Weights of a small transformer language model.
Size: width 768, MLP 1536 SwiGLU, vocabulary 32768.
Architecture: RMSNorm before each block, rotary positions.
Training: a variant of Muon for these matrices, 881M tokens, 6720 steps.
MLP neurons of a small language model. Each row is named by its layer, matrix (down: output weights) and neuron, and shows model dimensions 400-463. Each number is 200 + 40 x the weight over its row's rms, rounded and kept within 0 to 999. A neuron's up and down rows have the sign that makes its largest values positive.
A block is one neuron, or neurons of one layer that tend to fire together. After each block is what it responds to, as a language model described it from the Wikipedia text at the highest values.

L9.down250,165,177,163,141,209,195,171,201,133,262,168,211,189,279,173,147,230,193,194,193,161,310,205,231,187,212,236,161,162,174,217,187,225,274,207,215,130,208,191,239,187,204,195,169,155,279,242,203,210,176,185,226,252,227,144,187,197,225,246,138,225,187,197,169
L9.down534,306,260,154,140,201,217,183,238,217,130,163,133,193,138,173,255,189,212,223,225,202,253,210,159,180,132,144,200,209,227,204,242,178,191,218,229,249,187,172,197,175,190,165,222,217,277,186,134,225,177,182,159,212,216,154,163,171,206,201,148,184,289,188,187
L9.down970,215,220,161,155,231,197,237,239,172,146,239,181,241,92,205,237,145,188,209,138,207,143,176,158,187,190,256,197,184,162,175,178,187,193,158,195,216,155,163,173,200,201,251,206,230,230,193,165,155,162,295,309,207,175,151,246,208,196,278,174,154,222,231,227
L9.down1400,208,164,215,157,218,194,154,152,211,167,211,179,182,170,116,151,110,175,183,200,120,217,203,191,245,222,234,127,210,166,179,203,188,245,138,222,181,177,130,200,173,130,229,182,196,199,203,186,231,216,220,210,237,211,225,170,198,184,195,220,168,112,189,178
Description: The third digit (the decade) of four-digit years, right after 19, 20, 18 or 17, as in 19'8'2, 20'1'4, 18'9'5.

L9.down1099,265,210,227,123,195,254,187,164,218,89,187,166,156,198,168,225,240,176,150,89,226,223,115,192,205,108,189,261,126,155,227,158,213,245,209,198,175,188,136,285,185,204,261,220,259,203,185,184,173,126,273,206,223,167,206,194,146,255,161,216,219,257,125,185
L9.down1247,140,243,227,303,231,196,230,153,156,238,165,182,263,100,197,168,164,244,254,220,266,149,216,176,186,152,191,162,229,173,222,165,168,193,164,269,173,161,142,184,231,218,262,248,214,243,176,213,231,222,282,237,204,153,168,231,202,225,205,262,271,204,229,182
L9.down1313,165,199,151,219,219,259,127,187,170,249,192,194,153,194,220,208,256,257,193,261,187,167,205,127,249,194,188,155,271,224,215,161,258,190,233,194,204,178,215,226,249,166,113,199,219,152,158,169,188,186,217,195,233,201,145,180,223,277,153,222,179,217,150,241
L9.down1346,218,171,239,223,215,227,97,190,165,172,197,206,136,180,204,255,143,222,182,233,240,213,133,274,155,125,198,205,208,184,223,197,133,145,222,167,159,246,269,189,191,155,170,181,267,243,107,217,187,179,263,164,143,271,154,195,204,189,123,181,198,168,235,168
Description: Abstract or action nouns, often after "the" and before "of", heading noun phrases in expository prose, such as failure, use, presence, lack.

L7.down1365,164,150,145,178,226,166,240,243,163,178,169,241,233,142,177,162,183,180,219,158,219,218,145,150,197,140,124,199,170,228,242,179,176,179,241,168,165,183,155,223,225,138,269,210,263,224,202,220,228,148,182,158,145,149,201,234,197,190,203,193,201,159,140,155
Description: Mostly prepositions of route or passage after verbs or nouns, such as travelling through, flee down, qualified via, mouth of; also -ic in soil-type names (Typic, Stagnic), plus scattered verbs like play and read.

L4.down13,168,211,157,245,173,185,173,220,211,239,171,217,223,256,212,216,155,252,269,179,253,174,188,171,134,187,255,135,188,111,220,134,234,215,159,164,245,197,199,218,175,221,215,170,144,190,105,208,155,229,130,223,162,203,248,242,223,202,268,247,136,277,151,203
L4.down296,182,240,197,233,202,194,214,175,231,204,96,234,203,201,216,227,193,188,197,86,299,159,184,206,206,258,157,183,149,201,94,171,224,232,171,172,137,172,231,253,199,278,257,211,198,200,197,209,185,163,225,244,271,269,117,178,186,250,198,287,254,224,154,218
L4.down854,190,198,245,185,258,220,166,197,179,153,119,201,244,187,234,182,256,254,271,210,273,162,147,241,213,224,231,265,147,223,191,168,133,225,220,226,218,213,258,257,149,173,163,209,246,154,144,232,162,228,113,203,183,266,221,187,192,208,120,173,172,166,230,169
L4.down1219,163,194,177,244,142,219,169,164,254,240,241,181,142,212,236,194,191,239,290,198,225,188,184,182,237,187,233,167,214,244,200,153,194,119,190,203,163,186,262,198,111,227,237,202,212,128,247,239,164,215,174,200,226,199,208,276,278,251,242,154,193,140,172,189
Description: Inner or final pieces of split words in scientific and descriptive prose (hydroch-lor-ic, perox-ide, lum-ines-cence), plus common nouns like spots, ground, bond.

L9.down108,213,249,265,228,221,261,215,165,177,166,207,239,136,191,183,183,286,193,228,175,152,173,191,175,180,153,237,219,214,205,116,235,137,200,193,194,239,132,217,148,220,198,146,220,242,255,227,183,218,156,144,214,214,172,176,173,264,236,202,148,218,186,141,203
L9.down567,208,188,167,206,192,185,226,251,249,197,291,161,240,166,168,94,201,183,216,170,205,212,210,183,205,175,196,207,187,213,276,240,318,150,212,219,266,163,256,211,219,223,142,186,252,231,182,177,204,207,194,244,200,158,97,211,226,212,234,238,136,216,195,177
L9.down929,258,142,192,183,195,231,228,192,181,234,218,211,212,162,205,199,212,196,228,294,168,166,197,155,238,209,146,167,239,186,152,277,170,242,213,266,172,132,203,168,246,179,186,249,203,158,198,220,211,283,206,199,216,205,246,244,243,261,228,172,168,189,189,173
L9.down1426,208,265,140,141,232,277,203,147,171,114,198,155,204,263,258,229,181,157,282,199,196,232,205,234,158,217,169,198,242,199,178,228,206,202,121,206,209,217,238,177,173,164,220,173,219,235,165,214,208,234,194,182,179,232,245,216,222,260,189,213,141,268,239,155
Description: Words expressing location or extent along boundaries and waterways in geography text, e.g. along, forms the boundary, tributary, spanning, in; weaker on scattered numbers.

L4.down785,204,158,213,153,266,207,230,303,237,222,160,206,203,196,234,219,187,218,182,187,268,173,252,234,185,189,196,207,161,90,196,159,196,154,148,210,208,161,199,135,197,258,243,140,237,201,250,314,171,131,205,202,240,215,239,141,234,183,123,183,206,189,201,300
L4.down931,249,143,281,162,214,266,179,131,176,224,219,247,156,252,176,196,203,197,268,236,227,239,110,153,213,199,193,214,99,257,160,172,155,240,246,148,180,229,207,147,202,231,249,173,206,210,206,223,213,220,194,191,186,182,212,152,247,155,191,182,217,205,222,247
L4.down1005,140,228,173,157,162,125,239,256,229,161,152,209,185,235,208,236,208,187,127,301,227,232,137,161,184,157,264,232,187,175,149,155,152,179,138,207,221,170,178,256,158,240,160,169,195,151,171,157,229,215,263,155,168,157,185,190,194,194,232,201,224,188,196,208
L4.down1403,159,196,203,214,245,181,166,179,244,244,176,191,164,172,240,220,283,192,178,212,183,209,221,147,186,83,129,212,208,206,194,162,171,170,225,199,186,255,213,195,248,184,182,161,169,186,195,207,256,228,233,151,216,155,256,223,186,249,148,218,166,152,272,237
Description: The third digit of four-digit years, right after "19" or "20", in dates, season names and census headings, such as 20'2'2, 19'9'5.

L4.down79,182,232,200,230,202,181,83,145,196,221,156,229,157,173,229,218,190,188,73,235,201,230,179,191,197,230,201,202,256,178,202,172,248,237,91,161,196,219,231,263,201,205,197,162,175,203,214,200,231,219,168,200,148,281,248,228,164,193,207,173,221,247,211,183
L4.down496,163,169,236,195,138,224,121,192,111,192,212,230,196,176,171,225,163,260,128,215,151,206,231,180,206,232,151,197,223,209,260,255,267,187,192,271,267,208,178,194,212,250,192,214,220,221,209,215,192,167,207,312,244,180,214,157,61,263,142,262,175,175,199,255
L4.down693,245,177,166,220,197,242,181,200,242,183,180,148,168,165,216,245,171,168,211,198,236,227,213,219,220,253,159,162,174,230,188,303,220,209,148,176,231,247,170,205,235,199,188,208,245,186,218,233,215,234,201,196,194,270,217,213,180,120,153,262,243,251,175,122
L4.down1399,130,219,244,211,197,214,285,210,287,141,244,205,142,233,241,151,182,196,195,261,278,192,166,191,214,232,215,167,205,235,175,189,207,243,182,193,249,223,158,151,219,101,198,158,142,210,203,194,164,158,149,224,133,111,208,222,135,133,191,226,271,241,248,146
Description: Roman numeral suffixes after names, titles, acts or grades (Charles III, grade II, Exorcist III), plus W column headers in sports standings tables.

L9.down1026,170,198,178,145,176,148,172,248,184,219,253,242,181,211,201,123,187,129,208,199,116,229,205,185,229,213,161,269,150,256,254,220,190,260,170,174,162,240,165,167,272,156,309,189,265,265,174,224,171,162,135,278,198,239,169,243,204,141,140,269,239,275,186,157
L9.down1125,224,177,223,210,219,218,149,173,278,132,182,252,176,194,232,161,188,227,176,308,167,133,218,178,151,215,236,195,226,258,216,241,222,218,225,188,164,178,257,145,190,213,275,198,186,245,166,199,205,263,208,155,104,211,190,209,129,191,240,215,151,223,252,236
L9.down1129,217,257,203,217,210,225,137,162,229,194,193,184,226,231,216,180,196,181,147,221,206,157,230,161,188,170,231,270,199,240,157,196,195,211,185,147,221,208,195,132,114,218,215,234,180,241,133,252,230,199,149,159,275,212,239,216,244,300,127,232,219,223,220,196
L9.down1369,238,221,163,232,198,215,242,144,221,244,218,228,145,211,208,194,202,223,222,256,169,224,182,194,176,166,263,261,208,258,133,127,252,210,243,221,201,168,219,140,188,232,158,206,220,196,199,239,153,174,131,225,166,193,136,115,182,211,168,223,247,222,118,197
Description: Final word pieces completing French titles and foreign first names, as in meilleure, terrorisme, Emmanuelle, Aleksander, Florin, plus some stray English words.

L7.down236,213,299,208,159,202,183,165,165,229,193,181,197,139,172,199,203,179,231,210,200,252,232,141,168,172,158,224,259,114,241,189,193,265,196,203,213,191,196,259,195,197,186,189,229,162,204,154,174,226,204,225,175,220,252,176,202,220,256,192,177,229,245,174,154
Description: Function words and nouns inside descriptive passages about what a species or object looks like (colour, shape, parts), e.g. "The shell", "crown with", "green on".

L7.down794,240,193,201,155,154,197,214,207,229,87,181,138,186,177,233,159,139,187,219,187,229,189,192,205,201,165,245,112,191,142,199,199,255,257,254,225,185,166,215,188,233,256,206,233,225,188,188,159,190,187,234,163,242,217,139,210,192,155,164,203,151,101,228,231
Description: Final tokens of nouns naming an activity or process, often in -ing or -ation, such as plumbing, weaving, translation, training, rescue.

L4.down38,227,234,173,240,172,224,195,279,146,195,124,185,197,119,171,160,212,185,257,235,168,203,243,215,225,170,148,234,154,141,210,137,160,208,231,197,259,182,152,218,207,273,210,144,196,194,212,192,218,232,208,258,270,243,141,201,147,197,198,247,200,161,105,149
L4.down417,210,246,222,250,123,209,207,141,202,220,129,199,151,104,240,154,250,177,223,214,247,214,225,268,187,174,186,145,222,191,188,161,178,193,256,216,249,207,217,181,190,160,189,203,212,180,97,232,158,180,177,192,241,155,246,216,165,177,181,274,180,184,121,219
L4.down540,173,179,146,272,231,203,188,234,183,193,183,266,156,183,124,265,157,213,253,162,183,225,231,134,163,218,202,170,96,217,164,187,187,246,188,185,129,232,204,141,113,249,219,197,182,217,129,270,185,140,190,155,160,199,173,246,221,187,198,237,182,246,127,190
L4.down860,219,164,192,253,217,191,183,255,262,240,156,190,260,155,159,245,224,203,209,156,178,151,183,221,247,142,202,200,148,163,212,177,209,208,247,271,164,197,212,232,214,242,160,195,206,184,214,221,207,108,221,113,125,171,169,222,178,235,158,211,226,191,193,202
Description: Final subword pieces that complete a noun, plus some whole nouns, in technical or descriptive prose, e.g. rough-age, prolif-eration, tecton-ics, collection.

L4.down44,192,214,214,178,202,95,224,206,173,144,247,215,242,281,197,235,172,194,187,162,243,226,159,220,260,331,178,188,123,175,268,203,224,223,189,206,213,258,212,184,156,215,145,157,138,216,185,212,183,164,216,237,203,215,326,198,201,184,231,131,191,206,206,142
L4.down284,226,181,132,170,279,184,197,218,183,181,170,175,230,173,215,184,209,143,215,223,154,181,240,177,212,192,182,217,219,207,231,243,113,170,308,157,174,229,224,253,167,243,211,215,181,160,236,206,199,180,262,278,215,269,203,277,222,131,134,246,245,200,191,202
L4.down1227,189,190,243,182,218,228,145,184,284,207,245,225,231,251,147,206,167,143,334,187,259,192,179,218,179,159,223,198,174,191,177,192,155,221,160,172,135,168,198,223,208,209,139,224,212,212,168,224,250,200,148,227,231,138,245,184,271,179,236,215,259,254,235,192
L4.down1289,106,123,197,188,185,209,184,213,254,313,243,216,192,242,254,180,184,176,176,216,217,183,228,195,189,119,235,240,148,183,235,156,157,285,212,185,207,313,215,231,219,176,213,211,192,144,204,223,206,196,202,225,165,216,180,227,223,182,246,204,213,182,242,212
Description: Mid-word Korean, Chinese or Japanese characters in parenthetical native-script names and table entries (설, 송, 少年の), plus "along" before a line or boundary.

L7.down702,190,211,243,182,201,199,174,197,179,223,253,181,235,212,167,197,188,250,235,215,225,211,255,284,221,153,242,191,169,203,132,143,220,161,265,194,140,249,218,141,223,177,228,248,177,156,216,170,206,275,226,188,206,160,250,158,205,171,184,157,198,198,171,184
Description: The third digit of years written 20x, especially 2 in 2020s dates in tables and bios (20|2|0, 20|2|5–26); also weakly the/a after of/as.

L9.down623,236,214,163,242,194,269,186,177,211,168,183,250,208,197,266,202,237,220,211,271,156,240,192,182,167,178,244,207,195,158,160,120,179,139,190,196,192,227,182,205,199,121,148,198,255,179,229,221,197,144,207,165,210,136,210,280,216,209,199,267,205,229,201,188
L9.down872,151,229,232,156,242,174,232,159,272,160,212,178,223,201,202,222,223,238,146,239,95,210,173,221,198,254,275,202,161,186,222,259,224,149,225,174,175,174,211,190,197,194,217,209,195,204,167,263,267,136,118,263,193,292,192,197,222,158,115,198,227,191,254,167
L9.down1103,187,251,239,180,188,216,238,261,170,242,242,220,242,246,305,226,218,211,177,227,300,74,243,215,244,215,174,232,156,184,188,213,222,191,211,231,183,233,228,151,209,224,141,220,228,262,203,156,194,144,224,186,247,185,192,213,189,206,221,209,162,224,219,231
L9.down1356,208,206,152,268,223,101,175,251,195,178,221,183,207,310,221,265,199,208,235,109,193,224,215,207,239,184,283,193,130,206,238,201,218,188,244,342,135,164,222,214,182,295,63,126,148,225,218,159,204,293,202,193,185,247,199,177,166,173,165,130,200,179,186,279
Description: Digits and number words giving measurements or counts in descriptive text, e.g. 25 to 40, 42 mm, six whorls, 19 cm; weaker on scattered function words.